Weights of a small transformer language model.
Size: 12 layers, 5 heads of 64, vocabulary 32000, 40.2M parameters.
Architecture: LayerNorm before each block, biases, untied embeddings.
Training: a variant of Muon for these matrices, 684M tokens, 10438 steps.
MLP neurons of a small language model. Each row is named by its layer, matrix (down: output weights) and neuron, and shows model dimensions 80-207. Each number is 200 + 40 x the weight over its row's rms, rounded and kept within 0 to 999.
After each neuron's rows, "fires before" lists the tokens most often just after its 100 highest values on Wikipedia text that the model never trained on. A number after a token or word is its count.

L2.down1500,305,134,212,153,216,187,193,220,188,207,118,234,224,175,212,155,219,191,166,171,271,123,202,122,232,207,247,184,202,229,162,203,191,209,255,229,217,169,189,187,233,255,195,196,233,198,201,191,233,141,242,220,215,179,292,140,183,207,203,175,144,183,173,151,232,236,205,244,174,201,174,114,264,156,100,235,218,255,231,216,120,198,227,175,163,238,150,167,220,210,190,156,194,214,240,204,145,205,191,241,183,254,234,161,255,182,222,201,231,264,172,159,218,194,238,196,141,227,202,176,145,185,228,201,249,180,157,201
fires before: "\n" 96

L4.down877,142,221,203,208,202,161,178,201,212,178,228,185,252,155,228,238,142,276,237,212,129,186,163,164,157,162,188,265,197,255,134,158,152,146,189,192,179,253,221,253,194,196,149,212,151,180,214,264,220,319,148,198,257,215,243,159,188,226,232,211,212,215,149,225,157,233,175,150,175,250,227,153,311,248,172,188,186,192,221,194,201,178,245,192,168,213,183,164,236,183,239,181,269,137,183,205,122,189,156,229,233,225,207,218,196,157,158,203,208,214,177,188,94,139,266,197,219,258,242,191,146,213,194,201,218,241,214,196
fires before: "\n" 85

L4.down222,182,223,260,166,191,257,219,183,208,188,135,287,245,230,202,362,199,223,165,187,229,184,197,160,258,188,272,196,146,221,207,174,155,146,134,179,218,199,183,150,141,144,174,189,247,153,214,131,226,163,200,170,251,256,206,196,219,198,211,220,231,142,234,166,255,203,222,176,192,133,262,219,143,195,242,160,199,239,211,220,244,203,235,209,204,269,179,152,182,144,244,220,148,146,154,152,187,169,207,271,131,216,183,240,240,238,204,189,202,177,227,205,141,261,174,163,208,152,193,228,200,210,215,180,172,192,165,198
fires before: "\n" 100

L2.down1544,199,251,154,211,156,192,138,188,299,120,262,207,154,164,227,257,206,178,166,170,181,224,219,160,172,255,131,244,245,157,146,276,188,254,230,212,163,242,110,191,235,208,144,126,207,219,229,256,257,153,177,235,191,231,175,165,131,194,179,269,231,292,178,108,204,173,195,175,278,165,225,163,201,256,181,175,209,178,237,194,263,140,175,210,156,187,277,163,144,253,217,271,245,198,231,183,196,253,260,210,168,193,217,211,201,149,239,209,191,212,224,179,173,241,251,174,174,164,168,177,195,189,244,278,215,204,171,253
fires before: "\n" 45, "," 15, "==" 14, " ==" 8, "." 6

L4.down1533,248,193,227,203,218,200,144,144,217,242,220,263,167,181,218,125,164,154,127,175,230,199,216,177,149,188,244,202,235,195,196,236,188,234,157,247,182,212,204,237,204,178,151,203,137,102,199,172,219,138,215,222,200,211,182,238,225,181,130,174,215,206,152,192,245,260,143,270,225,184,262,185,187,144,194,172,158,192,179,266,247,136,155,252,232,254,212,251,240,106,157,180,201,242,246,210,235,252,228,167,185,187,219,205,174,213,148,223,242,235,196,208,222,223,161,249,126,289,227,208,218,214,228,245,132,232,237,123
fires before: " |" 36, "==" 23, " ==" 5, "\n" 4, ":" 4

L2.down1715,223,256,135,286,195,226,199,202,173,164,172,242,246,273,170,173,197,221,198,203,190,173,133,253,197,164,151,190,224,197,174,252,111,286,249,216,249,239,211,281,173,226,168,240,219,277,240,224,219,277,197,219,172,199,225,112,209,255,262,142,130,170,171,185,165,208,200,130,205,189,236,210,207,155,238,196,186,198,208,220,254,249,166,152,207,193,156,201,269,216,197,187,231,269,288,254,207,215,175,264,143,166,206,186,104,215,243,250,186,157,248,227,168,191,216,217,199,231,205,217,207,241,218,129,259,214,201,203
fires before: "," 24, "." 20, " in" 10, " of" 6, " to" 4

L2.down1809,253,130,180,189,151,161,223,256,256,189,274,216,237,214,157,246,196,217,225,229,201,247,167,168,162,220,154,224,264,177,174,191,197,158,239,175,146,198,191,208,233,242,205,152,141,200,213,192,216,173,181,194,243,239,110,193,239,138,239,256,166,181,179,155,227,216,148,302,229,199,222,203,161,219,200,269,232,98,210,203,185,187,323,227,193,171,210,188,150,170,257,232,172,148,169,165,231,182,163,207,224,181,179,169,281,205,268,214,168,187,204,239,159,190,146,217,151,212,202,33,208,214,176,213,203,153,162,168
fires before: "\n" 90

L2.down1877,250,136,248,248,208,207,194,292,147,177,225,215,218,235,222,235,234,184,196,165,213,158,153,232,214,258,176,224,233,228,225,235,223,173,169,204,176,152,193,192,167,253,233,177,152,185,182,222,162,141,216,182,197,187,175,230,266,204,128,204,167,213,223,197,251,194,120,243,205,217,158,184,194,248,140,227,193,161,259,171,198,171,200,160,206,200,180,149,199,143,245,169,139,202,145,133,128,161,217,232,156,161,140,189,204,170,223,203,279,163,185,224,95,251,173,250,109,253,270,213,165,162,162,200,208,187,155,176
fires before: "\n" 53, " " 4, "|" 4, " January" 4

L2.down993,189,238,258,134,127,161,221,201,185,259,178,274,205,253,248,118,239,211,159,157,176,150,212,245,147,292,162,184,211,215,214,210,220,258,179,246,220,190,220,208,160,180,101,189,175,154,183,223,249,150,214,202,200,124,215,200,177,130,176,165,167,144,192,140,152,186,200,239,296,203,260,137,227,244,151,182,162,177,204,246,225,176,229,171,206,224,139,180,307,202,208,159,192,168,94,201,249,163,173,207,175,180,181,152,241,201,233,186,188,111,201,122,264,195,205,171,155,210,127,228,294,230,198,237,210,182,203,177
fires before: "\n" 85

L4.down1776,216,233,238,162,204,211,132,222,236,182,181,213,188,240,190,224,201,218,284,177,238,228,241,215,167,211,198,182,262,143,259,252,193,234,190,150,164,241,197,185,177,255,182,257,201,201,235,234,220,229,121,281,195,163,184,187,194,165,285,203,231,171,204,193,209,252,243,227,276,240,226,208,161,216,250,240,157,169,194,233,157,185,196,267,244,214,208,219,121,193,238,210,200,269,122,184,178,304,255,279,194,229,163,247,207,261,221,170,167,156,248,208,191,212,150,158,233,179,167,225,246,215,217,184,184,175,150,231
fires before: "\n" 88

L4.down1541,177,203,172,172,180,167,288,204,212,193,206,285,148,237,182,157,205,127,168,248,124,162,247,175,181,228,175,164,259,227,233,204,169,223,186,207,172,205,240,245,201,204,179,130,223,236,221,293,209,196,167,206,237,246,119,241,185,235,168,234,234,216,245,163,243,181,171,247,293,247,238,210,210,135,237,235,235,207,159,220,112,175,143,139,204,122,195,139,178,201,181,165,215,146,211,128,216,201,201,150,228,229,160,231,149,217,249,164,166,187,212,201,186,206,279,190,138,191,269,213,201,252,204,207,217,168,192,192
fires before: "\n" 100

L4.down12,184,140,233,139,223,219,287,225,177,178,192,245,208,161,171,415,189,214,197,190,217,176,193,235,192,166,218,137,228,188,198,244,267,258,208,217,226,189,185,165,175,249,173,149,263,176,158,217,210,198,179,201,226,214,173,213,194,209,264,198,213,233,185,209,199,161,207,196,175,198,167,189,223,260,249,184,214,226,236,202,217,172,215,205,226,169,218,238,163,179,125,141,177,176,178,193,195,194,187,237,232,217,213,184,227,194,135,189,198,210,179,206,154,245,202,174,177,186,155,217,194,187,205,212,133,209,193,192
fires before: "\n" 100

L4.down1231,227,144,242,210,200,179,153,219,164,172,211,237,162,173,238,245,148,156,271,208,206,205,145,107,160,257,247,212,207,235,211,220,173,233,207,167,181,181,260,166,235,168,168,254,176,195,252,180,229,260,161,147,145,233,273,198,190,228,172,204,206,197,175,205,158,162,186,192,273,142,170,117,278,152,228,202,191,210,197,222,199,176,204,224,136,179,191,175,272,218,230,140,268,267,176,266,188,180,197,233,177,248,256,214,224,214,144,207,202,243,217,210,219,190,245,273,164,180,235,137,229,183,168,137,208,246,138,141
fires before: "\n" 98

L6.down1788,238,204,218,234,207,174,244,247,218,145,196,180,166,103,198,238,137,162,211,198,230,209,259,218,153,191,235,213,155,190,166,220,176,229,212,221,200,218,175,234,175,208,220,216,216,218,179,231,190,191,187,155,198,225,207,125,219,134,166,217,199,176,150,130,160,201,169,190,198,126,209,217,212,130,255,137,208,209,245,223,243,186,165,204,236,203,239,173,254,235,220,255,189,143,233,179,169,242,221,171,129,234,219,235,218,164,203,238,172,273,279,224,150,212,187,154,156,220,216,177,175,157,229,212,160,175,206,185
fires before: "\n" 46, "-" 35, " |" 13

L6.down40,226,203,205,236,185,171,178,201,182,207,214,167,184,174,185,160,247,236,198,195,157,217,230,171,200,252,170,184,181,244,201,201,202,261,213,206,216,179,196,212,174,277,226,150,236,144,250,199,160,206,186,273,215,128,216,148,199,103,238,187,182,203,216,186,283,134,258,142,196,252,252,138,249,277,200,203,209,176,131,128,276,165,198,175,152,155,170,183,274,190,193,108,207,139,227,203,138,155,187,220,221,202,238,124,204,216,189,216,194,144,198,207,172,258,274,191,154,182,149,212,208,234,246,209,136,223,183,217
fires before: "\n" 55, ":" 16, "---|---|---|---|" 9

L2.down275,170,126,280,293,193,195,208,194,246,183,175,175,254,165,261,178,179,156,259,229,174,245,253,204,221,180,186,242,167,199,274,192,175,177,202,96,199,132,180,176,207,115,168,231,207,205,123,207,191,266,147,188,240,113,198,177,167,222,189,126,220,159,234,235,175,256,148,225,204,179,221,168,212,150,163,244,164,132,162,186,238,145,242,261,140,203,168,137,215,179,236,141,296,180,163,198,198,243,204,236,161,156,184,187,264,163,122,225,241,188,173,244,208,206,188,249,259,168,268,218,222,183,172,160,285,167,251,234
fires before: "\n" 47, "---|---|---|---|" 9, " to" 4, "S" 4

L4.down725,127,193,188,294,187,208,212,206,172,166,179,199,189,113,150,223,163,130,246,214,186,153,263,181,146,160,125,187,175,176,213,183,186,201,245,211,257,220,207,174,187,278,266,242,237,176,233,258,91,243,257,187,176,164,183,184,229,165,252,253,193,267,136,236,202,333,193,222,201,194,167,211,186,144,176,189,258,133,208,193,211,241,151,141,150,254,246,148,176,148,215,195,221,210,202,201,255,161,253,269,227,212,165,197,202,196,164,218,239,230,103,204,135,195,248,223,192,195,186,172,250,175,128,186,161,235,256,231
fires before: "\n" 100

L4.down477,294,181,202,204,165,159,288,280,232,219,117,208,233,153,220,125,125,210,197,144,250,196,186,159,272,173,235,223,166,158,172,190,195,193,195,176,187,187,201,227,170,217,205,232,239,204,227,257,267,198,238,230,184,195,166,176,165,172,228,239,244,198,161,154,151,176,173,150,207,201,162,209,226,215,237,165,186,182,199,178,214,206,188,235,207,168,274,185,223,193,243,180,238,160,163,203,166,232,183,162,214,261,228,235,191,189,216,164,262,244,237,237,254,131,278,97,198,38,184,187,153,182,207,218,161,226,224,177
fires before: "\n" 30, "=" 28, "---|---|---|---|" 5, "-" 4

L2.down1723,128,188,129,132,237,207,132,149,176,224,191,280,235,184,196,151,194,263,153,211,133,205,271,144,217,255,101,199,215,193,213,181,215,165,125,231,157,261,228,176,239,218,185,216,190,203,208,156,245,205,144,253,142,196,245,229,235,174,165,174,223,190,169,143,166,174,213,190,167,153,175,244,163,179,164,184,183,202,231,270,186,186,170,244,153,181,254,184,157,211,121,268,204,191,236,157,208,144,198,210,208,190,263,255,232,208,151,155,252,246,232,249,168,166,235,208,132,159,234,223,219,237,206,152,167,160,198,210
fires before: " |" 43, "," 17, "." 7, ")" 6, "\n" 5

L6.down283,205,253,244,216,149,205,138,247,161,279,151,245,247,186,222,161,157,216,246,225,125,225,216,155,156,234,189,229,179,212,198,277,227,193,204,137,242,148,223,156,171,184,296,175,228,180,192,155,198,136,227,203,205,178,162,194,281,159,181,252,234,255,258,144,155,240,138,79,250,249,132,177,159,180,185,258,191,237,246,223,159,152,244,157,238,179,201,196,245,196,148,233,185,275,156,175,203,212,188,125,188,206,202,234,248,235,175,203,179,167,209,227,220,234,193,240,159,170,258,218,186,186,129,200,237,248,128,201
fires before: " |" 50, "\n" 24

L4.down675,149,120,215,184,154,199,226,222,214,227,248,156,141,151,188,366,248,186,215,187,195,176,204,152,253,239,146,170,258,230,239,181,258,198,151,241,156,221,171,216,156,170,216,139,174,185,254,252,278,158,162,196,229,193,233,157,221,188,216,209,254,171,164,232,207,135,201,165,189,234,158,191,167,296,213,155,172,152,186,184,184,219,240,190,214,198,204,228,265,140,179,135,182,210,181,211,180,156,240,158,191,196,228,220,250,197,291,169,245,276,218,146,185,225,208,142,165,155,83,202,224,201,180,199,139,211,152,193
fires before: "\n" 100

L4.down380,170,220,203,228,251,201,177,233,201,165,143,191,216,90,140,322,246,185,189,227,159,203,232,154,133,216,207,163,205,127,224,270,219,212,200,210,221,253,227,134,173,211,296,238,231,217,220,213,137,217,211,167,213,231,242,211,184,145,268,224,184,116,233,284,230,205,216,319,196,160,122,228,198,259,262,97,224,185,218,268,206,183,181,258,256,250,246,222,217,184,228,242,256,200,210,173,181,279,179,237,222,150,180,184,182,196,162,256,190,223,185,222,171,113,129,239,127,205,247,210,216,232,148,201,173,221,177,189
fires before: "\n" 100

L4.down1864,197,172,281,339,256,264,231,235,197,119,166,222,190,236,150,207,199,182,181,204,198,153,253,144,237,224,220,144,247,181,265,157,220,162,180,290,218,254,226,207,183,140,118,203,244,169,193,238,153,251,240,228,158,142,235,176,244,203,248,220,203,194,170,239,240,161,224,226,184,169,155,186,197,145,206,158,279,137,81,236,150,201,211,185,174,184,223,176,237,171,249,229,231,122,185,151,122,172,245,210,164,155,218,225,259,255,250,200,198,206,213,219,128,125,222,180,128,243,157,237,235,257,145,179,165,208,179,193
fires before: "\n" 99

L4.down1626,251,186,175,218,230,166,174,282,160,300,154,165,256,182,279,173,246,135,175,159,204,197,117,148,183,131,254,173,196,257,208,170,199,243,215,216,135,211,183,176,237,222,112,239,213,198,200,207,253,185,213,174,242,175,195,148,216,167,138,252,192,212,217,145,184,181,141,233,163,223,83,228,184,244,239,137,156,209,188,165,262,256,183,182,200,227,201,177,229,218,215,155,205,219,268,262,253,188,131,234,196,229,158,217,251,199,201,158,243,270,186,218,196,243,253,166,116,208,253,232,191,210,147,249,248,160,287,149
fires before: "\n" 56, " to" 5, " of" 4

L2.down915,193,162,237,235,169,168,133,179,199,167,244,197,213,230,110,186,265,108,203,244,170,155,230,186,280,161,191,201,246,233,229,230,198,257,206,152,181,134,211,265,119,214,154,213,175,177,220,232,256,159,238,193,195,187,236,213,212,218,234,229,204,187,133,192,201,197,220,92,159,217,157,205,158,177,158,170,161,152,194,207,179,194,232,265,205,114,217,220,246,77,211,223,176,247,226,233,206,253,240,118,229,127,207,250,239,205,152,203,170,141,216,210,280,253,211,211,155,231,202,250,167,126,180,196,196,217,157,237
fires before: "\n" 38, " |" 18, "---|---|---|---|" 16, "s" 5

L4.down1826,170,202,183,220,178,228,198,219,263,207,299,180,245,168,235,194,149,103,205,165,287,231,194,275,214,209,205,230,232,226,275,282,159,227,203,188,167,251,182,222,205,163,199,215,278,220,129,162,223,173,180,217,165,151,204,250,178,297,207,158,191,155,189,189,193,306,179,233,238,197,187,90,184,203,164,214,227,177,229,175,218,205,215,232,189,178,241,199,194,195,232,194,165,211,165,204,174,224,240,200,168,252,151,266,229,202,215,146,194,157,252,205,80,274,227,123,193,217,232,195,181,177,176,205,237,150,204,141
fires before: "\n" 84

L6.down1918,145,176,287,230,149,262,118,212,212,220,162,113,212,189,199,168,174,206,231,188,200,184,171,195,232,139,220,183,263,139,196,276,255,278,230,194,164,222,259,289,171,225,210,195,188,229,214,167,145,244,156,196,145,202,243,159,181,207,231,247,204,212,224,155,213,126,230,206,194,226,205,224,180,282,171,200,227,165,213,240,169,253,263,130,111,159,164,241,204,150,283,252,199,290,180,189,193,181,300,167,179,224,191,223,245,183,203,184,218,203,199,207,165,205,230,212,91,122,192,136,158,186,255,209,253,162,276,160
fires before: "," 35, "'" 23, "\n" 15

L6.down1344,303,114,226,194,202,224,215,263,179,195,133,249,120,146,238,226,203,179,209,126,118,128,197,183,177,205,228,219,158,138,219,238,221,263,208,171,202,185,249,203,186,146,200,174,134,156,294,170,234,188,257,214,234,204,119,233,184,231,185,243,218,181,215,196,224,153,180,208,150,147,223,284,123,217,193,135,207,196,196,169,223,150,205,192,214,184,230,210,241,254,234,220,214,147,151,164,196,203,239,142,122,175,227,261,266,203,239,206,151,265,219,240,173,203,171,165,216,211,188,117,207,215,195,194,189,192,193,226
fires before: " |" 43, ";" 10, " Albums" 8, " —" 4, "\n" 4, " /" 4

L4.down1837,227,172,199,191,181,262,147,243,167,185,281,183,200,221,233,178,277,206,131,163,213,220,197,162,211,246,146,159,209,232,247,177,261,158,148,254,175,198,163,178,108,223,149,141,206,267,227,262,175,226,134,208,238,181,226,153,199,155,197,186,255,171,183,212,281,149,201,160,247,211,234,169,163,202,225,179,254,230,200,275,139,200,156,186,206,194,181,229,173,269,181,165,223,215,179,100,234,149,221,189,188,276,183,244,238,207,134,187,180,201,174,98,225,213,150,196,136,158,132,169,145,190,236,155,262,197,173,239
fires before: "\n" 100

L4.down611,153,169,236,217,174,237,205,225,213,169,195,221,170,220,175,249,220,163,167,195,177,166,186,183,176,198,210,201,190,188,243,169,216,196,231,189,139,154,225,173,136,218,178,137,201,171,208,264,218,218,227,239,233,171,172,168,207,174,214,208,239,226,132,229,226,163,211,176,226,212,160,136,149,219,212,221,204,218,222,158,178,211,203,164,236,221,197,182,199,182,210,158,234,171,162,221,227,184,216,246,197,157,254,174,234,124,233,147,227,192,234,148,181,213,185,189,164,172,140,188,211,222,220,175,188,155,147,157
fires before: "\n" 100

L2.down242,276,155,194,212,204,220,227,194,237,139,209,213,206,175,281,136,285,229,208,179,196,225,223,182,190,199,197,159,143,242,132,309,152,258,209,197,190,221,149,172,212,141,63,130,193,174,168,199,197,162,218,189,245,200,250,153,224,231,120,159,153,197,215,179,270,126,167,101,227,176,158,250,201,247,236,166,236,172,228,188,167,216,244,193,168,213,229,208,203,193,133,96,163,177,154,171,205,207,183,169,170,177,206,268,128,176,203,151,205,131,202,219,264,175,210,267,158,219,285,247,229,162,197,262,223,194,274,168
fires before: "-" 46, "\n" 11, " /" 8, "ed" 5, "|" 4

L2.down1146,233,197,216,180,158,196,257,335,257,232,232,158,243,191,227,136,173,269,248,249,185,197,193,141,241,181,217,107,222,163,234,198,154,291,200,145,182,180,162,224,270,110,224,243,136,197,186,158,112,214,264,238,234,221,161,180,189,216,185,192,198,241,175,236,146,181,186,236,178,260,155,214,202,168,165,156,175,201,247,257,170,234,133,156,221,226,251,187,139,158,208,259,217,138,220,187,194,170,210,197,216,164,179,213,206,195,235,232,232,218,241,167,176,225,178,152,173,175,158,254,268,231,193,218,153,195,214,178
fires before: " of" 34, " on" 12, "==" 7, " ==" 4

L2.down1814,231,224,197,180,193,180,150,197,185,241,199,186,243,205,236,221,169,124,167,213,211,245,266,112,239,248,250,206,199,229,251,157,202,211,172,258,218,214,181,184,152,199,225,236,201,184,207,191,202,187,276,196,267,213,211,231,203,157,158,249,193,118,236,183,170,199,205,226,215,240,218,116,161,193,283,281,215,159,152,205,271,86,163,154,192,180,250,170,214,113,105,202,166,222,150,216,191,196,154,159,131,148,240,166,283,177,165,203,204,211,68,192,207,221,168,221,176,169,173,222,207,202,231,175,271,159,229,194
fires before: "\n" 72

L2.down1919,253,223,224,170,198,223,226,203,234,211,154,194,191,173,241,148,158,300,254,236,152,171,201,222,162,208,174,260,201,226,102,182,155,223,257,167,200,246,228,237,212,275,230,152,176,159,244,291,129,137,213,167,105,166,207,128,115,276,262,189,280,172,231,110,182,298,216,160,112,261,197,223,199,222,292,230,209,189,270,262,166,180,231,147,234,170,145,191,230,148,208,166,187,191,166,188,156,211,111,192,195,222,240,146,197,209,204,226,179,257,189,258,249,237,143,191,215,207,172,227,143,183,237,162,205,219,176,273
fires before: " in" 21, " on" 10, " for" 5, " to" 5, " as" 5, ";" 5

L4.down1773,222,193,144,218,227,178,152,177,157,218,147,201,179,292,203,173,174,159,195,200,161,187,116,217,221,200,173,214,154,219,227,174,172,210,294,229,185,238,205,250,194,172,232,198,248,241,193,216,223,194,152,208,261,107,185,196,249,197,161,163,151,200,237,225,220,263,208,265,207,236,189,185,202,203,218,168,156,184,191,191,221,162,147,155,214,185,226,204,211,196,154,110,153,184,187,342,192,183,175,167,118,223,164,219,194,189,222,149,246,252,236,196,291,190,237,153,137,205,127,191,285,137,141,139,276,161,283,198
fires before: "\n" 100

L2.down1308,243,149,217,187,120,210,193,219,220,207,196,249,221,221,197,294,193,173,215,156,242,206,225,227,171,191,173,182,174,192,156,187,211,212,199,169,213,160,192,213,243,228,258,203,163,270,168,181,213,118,166,217,179,280,134,204,258,181,186,249,199,256,177,169,167,203,144,231,256,210,221,171,247,218,183,176,197,136,156,231,269,186,216,233,271,237,244,187,144,185,289,167,160,184,261,221,177,209,192,202,194,186,149,209,280,257,225,136,215,180,192,215,169,266,123,164,259,266,186,74,162,165,218,227,228,118,170,168
fires before: "\n" 28, "." 21, "s" 6, " The" 4

L4.down1641,188,204,190,134,194,185,181,172,244,270,200,190,175,163,146,150,196,181,161,124,113,246,176,204,216,200,215,280,278,175,181,159,192,241,266,181,176,206,288,183,159,230,255,234,162,276,208,204,195,156,157,201,283,188,205,223,211,185,187,227,233,202,153,241,190,158,214,168,211,128,117,222,216,156,282,303,210,135,212,183,178,158,165,163,226,185,175,205,192,163,140,271,231,250,163,194,205,222,133,203,228,219,218,263,256,138,188,196,221,290,158,151,182,241,229,224,174,224,210,104,230,181,192,208,221,202,230,167
fires before: "\n" 91

L2.down189,246,234,216,188,121,216,206,222,197,256,142,178,218,151,187,194,296,207,169,181,170,200,112,119,173,257,204,206,177,149,234,223,187,219,217,163,235,245,218,194,249,234,194,186,206,268,272,160,258,153,259,195,241,208,210,215,180,210,244,176,192,190,98,191,197,183,182,226,196,173,189,209,143,206,174,144,169,197,237,203,262,198,196,156,260,245,230,259,242,201,202,211,143,154,152,101,222,128,155,188,174,240,199,146,245,173,188,201,196,182,212,203,143,272,215,111,199,205,151,170,263,215,134,188,237,182,175,203
fires before: "==" 31, " in" 18, " ==" 6, " by" 4, " on" 4, "\n" 4

L2.down1736,237,202,229,217,238,237,113,221,172,137,175,224,225,194,261,246,160,238,273,205,255,168,172,241,181,242,246,223,186,229,230,199,198,198,203,178,211,239,156,226,129,182,127,221,146,201,219,184,161,240,186,162,168,260,209,192,213,196,232,147,186,209,171,237,164,257,219,212,186,238,166,162,212,158,189,144,239,205,203,216,196,161,196,185,232,262,199,171,253,172,196,164,183,138,193,209,190,158,151,171,187,137,173,205,246,248,205,151,165,199,175,225,209,157,200,197,185,181,251,213,247,211,215,172,226,223,179,123
fires before: "\n" 73, "," 7, "." 6

L4.down1634,235,208,196,191,254,221,181,206,238,164,160,158,280,238,218,226,157,126,222,232,117,169,263,208,150,145,203,221,161,217,214,219,226,192,109,122,176,205,215,122,242,204,244,214,171,103,194,220,287,212,223,192,163,200,225,233,211,257,203,179,229,230,184,213,213,229,203,208,205,136,190,244,222,207,225,208,260,215,190,275,214,255,123,199,195,239,230,149,202,151,217,222,232,76,236,248,151,208,232,214,160,192,207,272,209,186,218,119,257,149,190,215,131,206,174,195,145,218,246,117,234,257,201,156,203,204,241,164
fires before: "\n" 95

L4.down1091,236,240,265,100,197,187,159,138,196,190,206,253,193,196,181,211,176,208,188,198,232,264,246,138,162,236,205,200,201,162,250,195,202,239,209,131,169,199,189,180,224,193,99,256,210,130,159,163,191,199,182,133,257,208,202,216,195,258,195,213,132,143,252,168,269,230,185,242,236,154,251,186,249,175,228,196,194,199,200,207,239,217,228,218,188,157,237,289,201,160,213,219,200,275,257,273,166,178,235,188,144,126,191,201,200,189,170,278,177,183,192,209,223,188,242,250,122,168,220,200,275,159,93,158,238,243,203,228
fires before: "\n" 100

L4.down944,282,195,204,152,162,159,213,157,227,222,181,260,240,167,173,252,222,153,241,272,212,183,215,168,227,181,135,222,218,223,231,244,241,218,225,200,158,207,187,170,89,174,269,176,178,258,254,201,218,174,203,224,184,161,276,109,209,182,249,194,146,187,218,220,228,146,178,261,247,210,228,155,171,204,170,161,237,179,240,242,250,156,216,184,132,214,209,198,141,170,156,192,186,200,246,180,181,191,262,227,157,158,179,193,111,198,87,242,185,210,149,229,223,185,252,194,203,217,214,203,224,198,177,186,260,187,237,231
fires before: "\n" 60, " |" 23, ":" 4

L2.down174,245,219,289,143,232,206,231,165,166,298,135,178,176,262,192,151,132,213,153,190,176,146,230,194,167,305,169,171,201,212,216,159,186,127,245,209,210,258,250,191,218,219,177,175,266,217,195,143,238,168,266,242,184,152,192,282,204,165,250,266,197,206,225,157,198,230,187,161,213,152,198,194,201,191,202,149,152,180,179,280,203,197,186,260,204,204,204,151,158,201,240,186,217,177,154,136,197,296,176,220,245,155,175,246,259,189,175,230,192,166,223,231,209,205,152,159,226,135,196,224,262,250,168,225,183,218,180,193
fires before: "\n" 42, "==" 10, " ==" 4

L4.down1499,200,149,214,169,235,244,244,171,235,187,153,153,191,191,249,153,159,179,193,229,180,206,235,167,136,184,160,177,204,222,156,239,171,122,203,185,206,184,192,234,217,209,170,194,190,161,204,240,192,197,169,227,192,240,168,169,212,163,250,118,219,161,239,145,167,225,135,205,218,173,221,208,185,206,282,239,241,177,193,180,202,265,213,259,279,149,250,194,175,171,161,136,172,250,197,278,243,173,234,190,196,176,241,169,144,164,221,204,175,204,178,233,170,203,217,192,260,182,208,164,235,160,221,161,159,152,161,241
fires before: "\n" 77

L4.down1907,142,148,185,195,251,184,175,213,224,176,198,199,193,219,203,233,204,240,230,182,205,260,238,123,168,194,194,229,176,231,259,133,240,130,139,125,229,222,192,212,179,241,192,262,201,204,140,242,206,198,254,159,159,270,165,202,202,183,259,211,179,160,198,163,219,220,185,183,170,224,255,184,203,216,221,251,250,262,147,272,174,212,136,261,170,175,234,147,227,197,199,211,248,155,243,215,151,185,163,209,224,217,203,189,237,114,184,161,198,194,184,202,138,208,182,240,217,169,203,182,261,230,204,202,209,176,164,169
fires before: "\n" 52, "." 5, " the" 4

L2.down145,202,218,148,184,130,223,186,233,157,126,167,221,191,195,159,150,222,156,173,206,193,234,180,265,234,214,223,156,279,184,221,226,279,236,231,278,175,248,249,183,183,185,248,126,165,239,100,199,251,181,209,226,200,180,135,232,152,224,166,280,189,180,212,162,208,196,145,347,123,229,183,208,129,123,225,279,260,218,165,134,204,154,248,114,168,198,206,217,218,123,211,217,190,184,195,215,134,194,295,170,243,220,192,227,157,136,282,164,208,164,136,237,191,283,218,237,131,205,159,180,181,197,233,192,243,172,212,220
fires before: "\n" 70, ":" 10

L6.down640,128,207,201,224,183,187,270,177,221,194,144,205,206,250,177,291,211,217,297,217,182,219,218,174,171,153,141,201,177,248,223,199,233,190,196,244,195,215,218,240,142,224,192,215,178,201,202,165,196,224,189,150,155,220,239,167,183,257,229,229,231,139,225,174,221,252,174,210,201,182,146,220,228,180,202,249,151,256,205,201,242,185,236,207,213,226,210,155,240,172,154,183,231,240,245,172,114,219,212,229,160,228,225,220,208,174,92,236,164,280,217,187,186,183,169,228,187,208,169,196,173,221,242,200,191,208,223,179
fires before: "," 29, "." 22, " and" 8, " on" 4